Weights of a small transformer language model: normalized queries and keys.
MLP neurons of a small language model. Each row is named by its layer, matrix (gate and up: input weights) and neuron, and shows model dimensions 0-191. Each number is 128 + 32 x the weight over its row's rms, rounded and kept within 0 to 255. Numbers have three digits each. A neuron's up and down rows have the sign that makes its largest values positive.
After each neuron's rows, "fires on" lists the tokens most often at its 100 highest values on Wikipedia text that the model never trained on.

L8.gate369:045144075148086148125100086174140101089161100112081123118166127126169157098169131109126144182123170135140178132132150145140173139088174169079102167091135130201125135125213165162074119084116115114134122130110180101123152125174162145059123149121126180131141118094095126115148121205132191085109142136133141154119179088138120112122141142128139085114118127171181125101133047182122079086129146162117064117174142101165103118166123086097125094157113104135147038151171114084105088153161174072131136104111124158123106132120124176122134180110153142084062139110163174150135110135158082168
L8.up369:122119129130130139107078116130146152114098160037088152122146131155154149132104105097132176088087066121112114138121117141132101159115167140204137138099128130150113139123188158126144124096165095150138058140124120091109112104159130157170108099143151097143189162113116118139077199187119143145106230083164148122121124161180138163136105098141122114175136166143085139125120161118160160136051147075114128122070144125079149131161146091151167206068166136146178134203047197124123104118105161127077107143098103145098103090108116160109126172144136113152182174122092124111056113140120181149
fires on: " and", "-A"

L5.gate136:071126173102093088172094124082119126109085103119124167168112157147135137113163061119097125101140105115141140135063177148134121154082107118149127097116109131103150144127115056127073205125052202118160114083119060133110103103169171124145119156124107080118105170118126111149129164107119112067142145147091105118167220150104141113102133150155181160142141146128172120122146117135140123079106124107161112154149165125099093175125124147117171110087116106141096081079071176116181170142152112046091102191147109193149075101163150145122078130138121161105131094059136062111146119134100074140
L5.up136:137111131137158137123190156125095105110105125084183077122081086205115187160086139156182144161187062117107136097098085188172123096111106194098074166106155110085050119110122117142150149106126182137093083116163132144171136136069107067131172135142128101156141133093150111139176118136094121142153080086119142117146166126047155118063111140137156141131065170093095109091106176118126096102148122127113085127154126146109124186157124130129105149063168118139102163158154162107164174129110139111171114152134102194150122137116137121093120152081082187074162088087099100117158168140142100154
fires on: " Cl", " St", " cl", " res", " Res", " Pr"

L2.gate212:124119131160096140075138147108078118165105130133109136104110104129164123122102138153123084054170120162152164148146130090113111109104053111145104046182071153055122081062070060107135128181167093114190144189148074084169109156157106135074153076126211118151142099124138086131045104174133119109071126118094109189116140170173129102107125153109122100113122135127168134173095121192119137128109100105087118128113150105081123157145129150144147140101136114070107140094116118082117173180110154115159077121105141106112086133087098140106120068164146160148171075135109102124135108088119171124
L2.up212:132102153093061073121159117114125098109105135107126133147119117102156131122142125147084094096142133166151176162098106161124130144115102122129162000163131165114095105046103075143130126165226132128214107162160089117100150166187055135060154130121192144154099131093088098086089133167145112098068125090104130120140161152127061120124128153093137114174149126121119109156147103183125104140068153119118167156149164089146119156098143134139159080065091103141129144137124093107080193115088168079171118136126167099127128101130139083111119127138100160143173087092119137119072116105112150138
fires on: " first", " second", " Cor"

L13.gate139:134149061106149114086151064112150158144160129127067109143126119164147104147148067192128130141183148109118095142097134130094116182162147192164157110139109149106150157120150156113136109100107167056146131082144115089172177136112177071169134118147085158141148106162138127114161160129120178103117080149117121115150123111209134143093173100082148175140162100140154117119163120120095128126148160136149101089074125191144071113149154126129069142104079050146118110070107108110098099125097108137139125159078113172105104132185134146119153064089125099152213191115098140164045171124080118173
L13.up139:138144111088153137105119129134143095129129141148126167148108114050144150129143097102140096112144183159071079116173148161154127054175104138129083127094124140127136157100142174194055133110155135182089082165177103105190121112084121082173115140117089061071136215157110129116150154152138130178126090064063125162136099084155123096134134121090155101140103097128149176121108080117136104163141112095126147125104133060132124135120128114067179112069139082128070162109111135171146135091124119135108163112128174058126177078136122112134167107106067084118114101112135164079116105094163176187
fires on: ":", " is", " was", " are", " were", "==\n"

L12.gate88:113120178141118157125160119127103085131098106098169078161095144149105127124156147105124077137138108135087064180113156135165096156182131152183111143188156142103174095110144095106107113103116108106113167152145140108107154141104108106158207116164160112104095144159152095166112216139179138109185141141097123124189188160145098167142088145159139140154113121168077159114098214181175062158186150140057120146162078174111125123146067132154092098135106118090120123085129201153117108092098133159164154040100120165181111169132134164157167142143118146097133127110124139132090091160153166136
L12.up88:124046172141128147099139113145136121110087135177099076077128144180150120173092082126112073150123122163069073126191145200152097106138141085119121101134110183176089107145163088084142104125164118112179084115126134180089147128126107119155119164089103147166102130187159140167156088113143094099110093115099068148193139134137107152074106111146076121145128154098153141099136139078138148120136156110145155112154100117173114132112054130054144133118074134083110161184093146124110180103130112085194099091079125156120165106164121124087180138165079101138124044095067119136153145162142133159
fires on: " V", " |", "V", " v", " to", " •"

L6.gate62:117124141106167126157146102115118136120092177124086188098182067159144095127193070159219103088158144117176118098197152184151127132103108190118135166155130120143128167069058124139138180107096108110145074130177112166114053069154103141144146163157127152101081112149108152147132141150084127091139128136171107151143067116146105111136108173073139132067132144100135139141157164137136159129146113095131094120122102057115178096094126210100107138100167169136164159105077083155080111109109140098157169138095125119145118132098095124152103106107114041111151150151158146145134192116185112121
L6.up62:109076191134106101159087072081079111111102133082160126137092078104106114103139172089124131169119151089155103096127139134144117179213119117103119130124092105108077149166110116163131132119112127070120091158134129156178130165077100144100135128114158163130089127069130080199105175127090123175132073178097087108161142126103134136128137191147090153133154103097133154110172146107122053125153131117119178129136159177120214153093104130130071158108173091168174172137178088100196094069138066131084165144122107141139171135152129122166116161178104161119147133106158108076084175103167132127
fires on: ",", ".", ";"

L8.gate63:151052204154088189123138140093112134108145120124122106143112211154125125120103077124133136138122113156143113114134096088111159078092145136101075089129161133113121120146133136115126044138097163184108147133098084112135137126131135104082173121118136110122109161096091109162086097124166063077140100126071111189151103106088125134071137140168131129166188111182123134114127153114143133145073151109185164094095136106192136144125125158150048116115090103153122163132107194113175116111137121112138168122132111047135125131155134147202118209083159088083107141079089188135041150107125095147
L8.up63:104176147144049098083100185144120096137137073055115168127094138116095131146132178095104105161103104155095111131189117181120100137186117163142160086129152092113150124189120036077142131105077155166109162134111123125152158082137154136120138131125121095160162184174169114113069135098110101097135141179132116127156157103118118108114108135155120145039161151144112097190070167120156100140116085125118088085122079114100133155157097171131141112163101110085128133158132162137120106141152097113155149150101129120117091064094123074074189139150151106140137152139063120208146132150114098223
fires on: " |", " of", " in", " at", ":"

L8.gate144:120178128055120110081118119126149126137077133103158175217159129140128098118084129160166204098127129163105175141143091109057139095159182149086099163147111177141135108132126123126153135160083165114154099142109130110127155064121178148082195145164126139142119171110158137111149091106136107102168114098126107149078167153139111115131080114144110188146114194146147142150144156064125131084112128122105086102110170142118055122100117117083096194113150190127143149144135139181145138106188155150092138135115165104084093086127096179189116134161138193114119170209175145152049148142124153118
L8.up144:164142152137127112116117098108206098145125122125135139190146116112108118116075078183143139100096125157110191166135127113132129137142143131150114168173183131151122120151096110157134171140097161128179071115134124124094151120100187216033142150181099151121111164101204130121143098116110110128126109138052165173059109151112102095157109120139127159146124149162165150137127140055098139078128109148085103167113166170150099125100108082104118202071151183085106147151136111195157150123152129165130145158156140076078107121138106172114093140172112146133080200139122099160050129125092145083
fires on: " |", " the", ":", "-"

L6.gate383:137158148125070130057229111093126195120141129134135133146105092078047119111186123108095113171094125144119134162131116150138111131146159145135209043088099137158148151102088089157112140145095148094167107117139054138147096151106115160102139152134171105120121118064156120148123085140096099089097172165158147150085091102110183113114076136070119141136104140127102133165153074145129158128103152108089177128129126125100144175144083142129121075078113123068136132118102152177188134158098164118174135145199175103178123129107113128170137154137152124064116089154090064115165115137106151066
L6.up383:123165119195145150115158120094141208183135139092083148125158103110094102083120164126113151109074089116163126133159126150084125118098144137141179128163146141124070141148170116151199128109123113147115100100123151161141129081121123106074021155136124130167109144111125119163102125130144140158099138117193074078098155093193125122145125153110088111203118146130153139150193100150149150137124062124135178163149118113049104137144078166143136089085083116099125104141149186151155127108102168141146150097118139123080200161155097176151158152087131091111111072132100192150149096104047174087
fires on: " first", " #", "th", " February", " January", " Best"

L9.gate36:170141158129105144123161089104129166127100143094078110155076112144132109199136150130187199128137124103190057139135148113164047095099098116110109079128119119144131125183132130165129139124148142141153080191090155199166177118078163104103158175108106095141097161142071088157148155085133193155137106135141147097124129131100113130153165163145122133099110136172158134169103135110154073101115165115087112112123162144173110166086146161131151118143088156093124120142114102106141097142123130174129180097123222111152177117184146115169104070114087079111041189084163119160085157112150114083
L9.up36:102115134175124111156203170171178165135115126120163102176170116094115167152141108092173080078142149168128110136084104085165128091073120129094141107129099064136044141108164109141121087110081142138111146156101141109123127131148107075132147125125173091099119175130158120126180088129159104118092106115101145141182097106107105102131136185140092139126091114072121141142122171113151148117189114159075018110166129154108101158062119154121100104133094172132173156148147084163082119156198153129175116151140154087098147130067150099173156090126175144095141178151085154157190165176131119083
fires on: " W", " w", " West"

L7.gate113:129156165096074109024128095119151128122168150136115131129166165122139106169144164127108098117121131157120077214157186207159114096109114202121177131121159090167152150113146103132137065117161185153098137090134168158050076152126111114124137185192122157169064107122133143145108110162220114145157141140097098153160127139131111071129135196173113150090132156149116144128179115118153113180182116144130159144136131130187138176126128164114113124158133084155121132229079099149093142143147088153125121111131106137080101141143090115175142157164167123101128118161126120102099087083106125144
L7.up113:109197166119115135069156069110122170149095164161155125170057137171184091137066089145148119135137129161119091143114155126099165132114169092160162113120142142161106162097139076143122142119126134126132154127120118085122127138159129093119100167112152176151088139142171094164101157126165143124102159155114107122161113093128121097125109125086089098155192126203106122118122148131177091127119065049100183090184120120166099144176124215102157052129148152135115130167080134129096107049104164174101101086043146135126119161151122202114084155126149151141072102174140168145133173088110142139
fires on: " |"

L11.gate349:123123137133129113111086143093134111129152158177125165160095145094185144143146157160135116125139105091140114085159093087136100102193132115078064170074082151147126147127144193106130111151140094150081157120135116105160088119083118146188071151124118128114141203086106128162146150090187123073128102118152109180141146140134151095169136156112135122125146122224152203092129089111133114141127157177129116111105128105118214107142103126108110172178191101141147110119178166125089164130120139129133135159070140159114149117176097115154206209087097132113048102117078117168113174135120178063
L11.up349:124112129128139128102118113190120155140129092113181177117143111155121147115178137095170123058066110117130111151221110155119151137175134154102109121074164135121115134167167064171126137134130154104042137099170173148137170055136176170135078104119169130110135136128096115131112107161102153128146153159181131151093100145148143117137123156138116115107093190110138149160128133157076120087110176108093173104113163208079138113185172120166075120157188160141098165171104110134186113057112098163089057051141087126099133077117074136151097112141141165147160123093142113151076123101125112097
fires on: " and", " also", "son"

L12.gate173:155158138208106093171126065135111216116105134175118096176196186125104103159156083081144112137178095143091179134149146101071123138120138128130132161130184172085101115127092122118100140112090153117150100147113114129096093158174133138137130153137117168124083129150100152125142106187091064120115130123158154133111122135132162103083091194102136124148135109134115130162123110113179081123127111106081072173171135079065190126059070154181099175156130120088163134222123129127183103137114133088098063131125129125119095167107113135078199149132153154176167119148134150137112128078158097112
L12.up173:079151149190117102183107100163042159098109147170112099140173153098152114113160094085130091100186144153088155145105132083135134098140116132152124162120147164085116145086092127087138109122109154057167068160098081094087083192083118150125111152144111192100106155126142152141163108187077100129098126096127109114091111138123165144087134146152121207147114126125107150183132121148159072112126091097147105155184111111099165110030107194136130188172154123109128142196160068164155122129142169108137118172114154082126087122121121145076152135103143181155183156131143146128092137092146088154
fires on: " the", ".", " ", "0", "–"

L8.gate342:123120112092152155107116172160136117084125134120055102149149138163043111079135068059122155154146162120174106184147120138148126148129135182137068135078094149117119107178165094149111150106138141134103085141158156123154082091111141122076104132100142122108120115123203157113099091204147104095128103132138091179160130101131147156130079119152143058055123113142090129140088129115132161187146151082116066155053105145103114135130083149069127091154139126119081100111038147120146124127115188135155104111097117111112061119110142162085036172135096159139103154126138186127099173157150109137
L8.up342:073100126047145098106115163119122157094131124033106082109155118192124172060101129113125129144083135174085139182150064118143101131141118177192119123123111160080081159124175106188099156128183157097126111119074148146154145149100160172067118126104117128106103161168134111111118064115161140098129140071107144146112148075213084129163111152169147130160112122171130102108096137120092105148129069156092064129121141150135194139093096138161157095127155158122113107051091142147100092149100133171168166038102158103126182124134134128094123116090137116112085162108125155117129131114132082120
fires on: "7", "3", "5", "9", "8", "6"

L12.gate283:175144138074123136095151174128175154135162059094136121154138085093108132116136104103133134055123115066087153047099052122108140097110148139170074145125108148131093153102149102192160140190171130181162082065106158128124149150127076182069174122223137168120175087122130131131131140144123112106125110136109112079103110105125168148075112142138157162188161118141145126142148095095117131064103087142108078137130152122164120079141105145140125122132125093072107168117122140121049156087107143108150141116119153098095077114201125146139197079172170124077114111179082162131128119137122130123
L12.up283:154109111142146111068139157116165116117127093128155134174168128135106160137065142199108129140085160066210104165100130118145100176134088106062137137120126110085125159114154117073120102149131131159165067138149163090127178135137133190137111106141131179095108112177131165176160122117097115119153155102147122160141150113153109157165073097098142117090152127168124222126139136190137125121090061102142101114075097165085220114077115150102106131141121066125085062153205151135110106057108108141109162080102111132121108139092069135154133162088136167122098173095141163171122153143154167121
fires on: " |", " the", " also", " not"

L2.gate206:159115228115088134145110132127131106102181163115144120121176158144129125130090109071150124119094146207124142169232138186127099104115118153135173134091087146135141107142086128094159120114119118159175104174086085137117117153164075167129127157150135191144150114167110129140121101168115133172154150108159109129132123135137072124129088136137088099144176110139146116088185067105156135161104158152129122137137099166156173147111128154145068172153208063176150135135108131092097128162098108132106142139078178140092119172117209207159064166091177075159184127115142142164149171126123115118
L2.up206:139087239155135127158130116163132103115154143103134106180134153136178115124099121100151135130123127199147133195188163143111118128089114163137134123094087120132124122152110100097202084113119154155137083196100094118092134118173065162107145124088104211122181159173124121145106091142100104150108128128163097119099087141132095075156072142148082085133197129128101117113202105075143157155122134179141123218143094170137172140132105166136077130147188082182179128114131099114051144142124122175093162099148157163109128123101173175176124138091169135101136128142134146174134162109131123126
fires on: ",", " located", " Airport"

L6.gate64:117109247180055122100137112181113163149106080139093113143077112175143150089111156138147108115074111152150141080166119114092164043054092051102167100122181161103097157211151131093148134113107149099155118116127095125082133097100105169090179105086086067117113168083118151132108124124157132103096088089114138153124083135126147114127131123098089157100125134144119129159145149103164141155152160144136134159089117146162137137164126159118143169111074093083127136111166123134120108081145125132111094095139196171128162087116184121163111193159161107119110085103040128098089126141140128155
L6.up64:123080174216043131138160062148153082171109122117095142103106122152140087129082138103117092166144112051125148118101080199157145114068120126126175095104137124139169119121155125151108129119102096137130118086149118174144103083144125127077101085140153128146107187161092155116180145146121158124179112122163121154100137178145109114103136203174126131121086123080127176116120132180197163099177075140139116100190103098141126131181100166157141172118090136124142092137137167107146199106124121150136114088106185109108130129103134144111083082115115104097159164155104181118143141113201061200
fires on: " of", " in", ",", " •", "western"

L5.gate162:166094138182088166158082185111136173139165113087157137121135121146130119167126148157191121119153118141139116125174173128135082167133102136164131140062212155139072124105154094183149102078158097082122123152153103146124161125178092150091065127151075109099099172133121085157096118105153149165137118140142142110144171159162108085112128130175124151164124126110150086182143155105127101173157115055175152113109168174107176138080090157150093153114195110141121151119185107083090111195136189135154093071088086122090115138191143138113135128144032129149159157133104147161088072122112143160
L5.up162:150102180081115176166077198135156163134147163067112096093070131144151111086129131145183123150077163133120130117146170161112135112123094125113158150110141130093158135100123103149133072136130097090078115094099143164182128166183146134088183176133083140120134153172109080135092159135158187147116126158100149084066178147074120089143104119116092119174139131128144134120170132089156079160095066090130089134118177128050148164081107121108082108161128112106124127121158164111149087122086152136147081048092084130113073124186125120100116146165047107155174103146116157131113087149103197161
fires on: " d", " rel", " Rel", " sculpt", " comp", " collabor"

L13.gate116:115138177110102150116091107102088156129123145132130092208112156140123116088085094133131115070142166134129099162090147123106122120136147107184122091174164111106152122178130073140120158134136116138111168148094110124165135074093120124123165171214087115153087116145090076098098096084127126124094129075097151220099181146203080172142142121125100075067085139140096169077166123120166099155121150112177210161127079140167178141185087151114123150101064051116122117146121099143146092114136110164090140111147119170077150134138149084145150128110082086156100099115135151113117199093114146141
L13.up116:092125166089082099142123129136109175143097091129145155172100147140136090112120112147087125085104144134109113113173127130113111053106105101136111112143123077122165166176133073055156177131150105131139132102144102182148135087096145138134171137137096172161108093126073094136154137101089131151095117130057180178143125109155138133084114101113108116097143138143070181118177142132115126129099187111187173170086103085131145106125143184038181098084076060145058114110125111157118169176100125178154138116049106163075092125090086152111174133112121178137138072113105180134119191123106152146
fires on: " |", ".", "-", ":"

L5.gate320:091106123180122144093182169099128104130064133147129090120150111120115090147147150162141105152154111174110169194131149145179103095118125073140104142186110148119178075111119112184167110113117125094132087189111157092145133088197135142115135122081109208098137130096093089128079145159100209165048150128132099122137139113138076130127084146109127075155154091116081154138109092128113085135125128131152155092074083133070079128100110094106147174152138174159151069161119162104071121146141152161150143123088143067189110092074151160131176139100155199146160156090164108109117134070146113149
L5.up320:096188128139144104060159152110101146130017167194185099118142170155134143101179122136133133160157096104084079177095150115155138180111111095100098101185119150099156101121139111193185098117092121058171119104170114111172114088140129155160117195087178148133121143104138096167066146127114126118087161150135153130121124101095124130135196133077139068141140132163112104126111096105155089102161124129146122118089134131123093128094138171125155147152160113110135100146094119024128120181110135159204114095068094117173091093093131140155128075090134155109140141108083145098164095082165139142
fires on: " p", " P"

L5.gate258:113175180094183167100151125117155098100104096181164148080108147159121136073148109104102098141113153105142155150101121127208163100131177101120083198114147074099101139136152196140143141122125186111137108112111144088108110075178098072086132049150135149156117159162112111127081191189083120132128180171142133113131100104142134124147083185155096126112187194070150114197159118102153079104083091102167149103140130168119130123128166148108135211158177123118081112116158128107152140093147116199110096079140163123112129135101169128138112154166165134095148125120184140161115186123155146121
L5.up258:104117180131116115096195129123124151056102151137167115151080179155156113092104077144103176117118138087057127188074133108109091089083125049135128105120110138118136137164151171097086103133147151151126133100123102141107124093175203110184075143147151182128133114133079114112197106172121077089109134139092094102147099131110096111169186131101116128117131063139126140135178118141196141122158173067157165092138132156089173080115115227074163080132094166144120146086109112097151122103148191112142118129156173150109155118165122152156134144140148105132139090161154083140137062085098122156
fires on: " P", " p"

L5.gate165:089151154091121195071169090124115128130111127109095108075144106103165090101069106121172116130194167169115131108185135110116094130150066107142180136151108042121163142125056093071146141126094126148093169119182151163140151133192127147104069127115118111183059115136149111120116158152117131197136161143077095176136146140086135143113139153102115113088147122100136179124142186154144147128169142165107102183162134128159116121120104116179133124119113095190049189152172171129122115103082108114103113083123119076104106133143102159136205088073186164156079147157123144160156151121099113125
L5.up165:135143139131142154113168037134098146118193100092068130093139103158159134117076098151149137141211167182098127108153125085140164141148120129131152150135106070129095099151059089118119173121074115153092124110188105165081120123152142156083110193084152153202078127108138088131100143138082105113087161130076115188159130176134126102165097173118090114124159117114090120114125165156119124118163162175115100160120143080165154148141105151132147084124101098089060155138136120128169097121113137102178097100111113061063086136114104156089165123115197155140111145170121165216133145113128135192
fires on: ";", " –", " |", " —;"

L5.gate338:134141118132124113110156138164124180112086135122103076199164117131064110118081155109187130203159141144102091141114154152118147135139163138116129092156119122098160154130185105141138116175128147179124177099158133166116124164090091192098078125179137115121049174159136130065111120155188136137127126136127114177174117182100103131158161156195121103168199140142135162123147143170162121173133156131157127124170105138155124093175127160124153067103090091161107085203163155120122145158149164100201115133116192112114114082111193126148144184092133124113100124146135166135147114056100184059
L5.up338:127150090132144145159137105179111161095083116156081091198127133140063139136101157089137148163182117102092073130108174124126153145153133144114113089106140089116185146104200089127095132175145139144143128137144145115081128159074142125069134141188105150149093128125163131053127161184123143136194108102154143182172058167105122163116168109208121071155210134131146151091069150153173110152132102165165112143152119161156081129140111170138135104126120103169120063140169198104115209146172157125187093115155134083133082162139141133156146129111117140140082119147143157109169144114125163075
fires on: " |"

L6.gate83:085159111181087107181155160120134161061125189182075074139065134080135134134103123119137117191164131185082143116152116083129123111132159166202154064060170150105162120107146114147111137130131167176093144140160132056145075123093124094156179131104132122125115175036155108178133109138185062089132142140076148107134163160137091091118085107131173103181145117170120133138167059150120144091111137119106069115171169112094147105174135140113167121134123120171147119141133144133123176124110143083118149165107164155156120098061148129134114129151178115154152137095121109108143102103193074142
L6.up83:121097128153168099114203146064127121080147153127070090122084100091131157105093094101095085138159167133073127147114079109144141149079104117174168121097172145180120106114110130142161111135089170140108148156170115076150125167098134118167134132135148102149114124027163068157144125160131122079127103105101132160097170172103060083067120113176112184103162119166079123088151121082158135123096159078081083131112162116057127153172085111115146124146126185177137136169079154109131221088145119072087132141133132154119094143069167134150115094148168139088150093146111148110159122096143113149
fires on: " res", " dec", " Res", " Pres", " prov", " ass"

L8.gate280:127114099157151100115148156131161160080059122196162183138136145129066087097157139147167080106173098184144141107135145122107115109128096089116169148185131164157138154099119096181155121101112143144193118088203106067163126168132066155097120162100159106175093091077132119135090146134150092125118160156163085149119138059174185110144096143135175143166165072119054117117148099187176093126078080135111174162095133122083154144125142090147132097132129120162141151104130156133111122186130145147143122160107148185105113190127096149153104119098131194140126188103110099123093092150064177116
L8.up280:091099104137096142078177184135146092123128084177160123121128108122050099107148097122123136113103111222164098120128116109112124096140145084096142132161102157162141110083120062141148134124112089190137093111193120089189122142085086139112139113112154108199092105127148145165061184151092176110107166146142074173116145138186151106103086119081186122179141075214104142115147096173130120086113143115093121196092145215116171127147162084138146098127099112141120134060160149153103072119093144084120069126102127133108128162116140145109104110146113163125155144093125103124135133111132197101
fires on: " first", " First", " second", "th", " Second", " Third"

L9.gate183:160143091096200176140162100153102132151022100087115069164153074111145136203161081140117116120146112116102107152168121149175156150131101144090125173195155125138131114065109143124057116178169132121147120141141163122087160174083156162137150171123164121121142128190143114124113097108172118171098184142110122147176179146113117149101081130180146179176113114152140186180136151130156122149165164117150156159091132100134121112138165141147072151130152095173166147103098173120078153142149131132109130117116103114166142101205132129171120106044162127106089109080116104117087125132193074105
L9.up183:170119137118104154109175136133129108129092070087156148147086070104141123109143116108154131108164145128152197176149180123104139164161091100111108148198071112139114137112146128135145106182207142109149130169123145148068157166121198130138142089189179154137168080162167134173095109151099148163126178129130113064162189161135114128081105114152111150156105137116155128157134164127112154174175125135109117138178171123120079142152144126205091174126164115131180156073088189098119185170116122160175114205097172075125171141146158139132180111063135140117134153144136108131101056133111104100
fires on: " —", " |", " Cup", " |\n"

L2.gate106:093126122138122130126179144161103157129148177092091116083127093121152114167137200107086090116118156158111168178137107140098084083195170148168149147087128169114076135061099122136107152140086108105114157133115104094077161135087140134157138103103075201154181174061129112166118119174123129193118133181117116156122121056134119067138090145120122142064086147117116134146107089159064140076058113119120145119135126158106126115168088135143166112133190131146127139144140111189132185098113103085076135136144063086121098148083184160172048163101113141171126105106163122123123115093169136165
L2.up106:122116124121141164144159187140169116114193109097104148101166130119125112142135201092097184126124127143098116194168128186102105141137193159090161140103150120096066122062060085130115155180164133105126096175118129129146176113131161093125087122139193228133171126127120081181152094113134143137137126148130166096159139099103137109113121140103111131092112142104130108155110153140091050119009156135119143120081112145141129170123097157090144138166139125132145112097155071187160169134117194135069135128153124100116104162128201158129054110132184142135139088113131071097117118105140176132
fires on: " died", " age", " days", " death", " years", " November"

L13.gate133:162148155121149167115106091097122139097113132184126088172116161092082165112143089140136168130146145070116081101152126116104180094153118092062154130124133172140101237176163130161144189098087139116047116104118103113138119113127137088120146120125152077174113092148109126138110149124059096089101132155174085176117110122149173170143087153146162139141163149113157082101057131110157164175130098169151113116172108137168243175133094132124138114175099121113175099153086063120093145177160130149157129093152129079159145096091134107084119125117126131158162130166150203132103163150144110158
L13.up133:182066179135076174088099144150134181094135106137163101088131118161097130079134136056086102159134110101110109119167085143145138126162207123079112098139140109081061159202173110138134174133086122131111127159143093099162157113161183154138185107106157118190084115077105147108087106132114134147095128179155099161115115126138133161148087183155138100113135076133085091109049117097097116160157150200199085149165126131104127176083102120151171119083152129157122145096116106150137138134104125135138050165148169105173084158083142114136101117139172167168086121125118159103094170156148134111
fires on: " ", "8", "5", "9"

L9.gate174:138154164045161103118145075147107133106155086134146073121116152119110141106107119147147137105146153129087131080131076088158049132136134130169071095128165105140111129168099107149124119137164169129085163076091137138094173129121143125137114171167163253170088114127087135102071103146168099107104099139122128150118169125130099189062111141129140137082103185072178133127135112099109121097072126232137182155139116078125095113167158109138158060155119096114061148107122111158136177148121134117141151109096144104090173094121116156174116066141185169112164137136089145129086132133125170123
L9.up174:139162140117125211093151100150089141126138160139100066177106115102178160159137123140161164110139120204071078136110099097140153086098146134192143095157109115116131107154147125142109113116156107166120162146103063089122078068117149137096107102139132120118110114136160136121047113121162069140087156156120186186124195174154116104183168090114066122090084118182116151205121108121185109081076147151130116135140102105111089163150123103056146111118160128117075109182149168187196189139133119140165107121133100063092157127102111148136164106116095111099131112152138161145149193122120131144
fires on: " |", "|"

L11.gate338:135152124141089085077139106140157132105150123093063189102129131109140097147102083158122135164131104141063162153111141095135121113114162159165118087091079133075133127133113073132061109110146171165166124099099132088152108131105166084180156118090160179194157106131101102102102107065123077089101116137157103119112162152174138128111138143118163162124138116088148185169112087137177093153058062085164205155159049080184158115179128123168138086177175150120117170130081133119097103102067137100126155080133105175164126151151130181122142077129135090148138090099141134117117168183103122117
L11.up338:107158102102123126075144152103165088140102098136158171150138134089111111098108062143144076145141108097087054170175118080079122109169098116162099116173136136129126148149115080043191081092130136146114120082131195065149167144132145118099130128118142181169141148114064194139123116110125154130125127126131088127155174149128104149137139148116087123124193109122089176163194085149134141096058127053113143138105048169122142107087099138130153112124191139091125148092112130156119116134119128093102210131169085110180107170190110162124162080142160107103117141148124165081076117147127080110
fires on: "|", "-", " |", " the", " in", " Award"

L7.gate233:151161142107083057063093157164174158106122085136082136162090139113088154138113191122176178104135119155120079092102137097149107137114114067103105084107131103090089096192135145117123063105086116141089146128138106151149138132046140114157200180125136169100100171100088103119129121173157174131098134140092041206116097152153134078073129181128151122128074149152161054145114152113198121084144107121108085123102123147101109198106161102168108177130088132126122094140134185092107123108147123091107158189146104140129115102101108116131166088124099068135136116089101119135129119172145145122
L7.up233:148089149111065106119125136126143170115126111151096119152117112092114140156156112091202163073152163089127041100167109122152095117106081102141117093096091167133080135079106134128149049131089094169126112123143099132120130128147168076161205157121111157108158132119152108162166153130121231155091099105103072168130096132109150073107096165175092090122122176143137070125094151162130112131080161137128114124139154131090145171091161097161146102111102185153106145170120143125141123189144120150091213147094117145084107148133137093104181115149097112117137130085079072154155197166206133109
fires on: " W", " w"

L6.gate309:093126111130102142179177147124131137088169084124199131113155178121066143181151129150126122135159112121107155106136134100220092197156127138137106174103169102116152144100138126097154100120134147097134105141149103129120209108126058136148150114137116160063093095119156096113089131200124173208152144105074137119097122166178180142089079144112131133152091156098102135147056209147160042143170167104149146142137119140126138126122151113170130162163137136094169137137122145204119145138130135159065089084155082155112086138174149134109109131127076144103134155149123174148123169140056173114
L6.up309:151097142095140146203104154117162173179130145115196118137100107154079101127111180094102146106082145178146152119124150193076140097164097136120194149084154103116081157081121107099111132086165153077133097112120163230102150122162124198143174155131119162092043181149163151150089105135120187138103162153104110125120089150149154132063119138120049131177128161107130098093111122130153112191161143129154118144136136090119093153169119128116160173114093123152191138156159119096136093152109144159027154104105080101063085126142122127124115106138122144104132152074088161125129117122099133134
fires on: " viol", " music", " guitar", " Rel", " rel", " transl"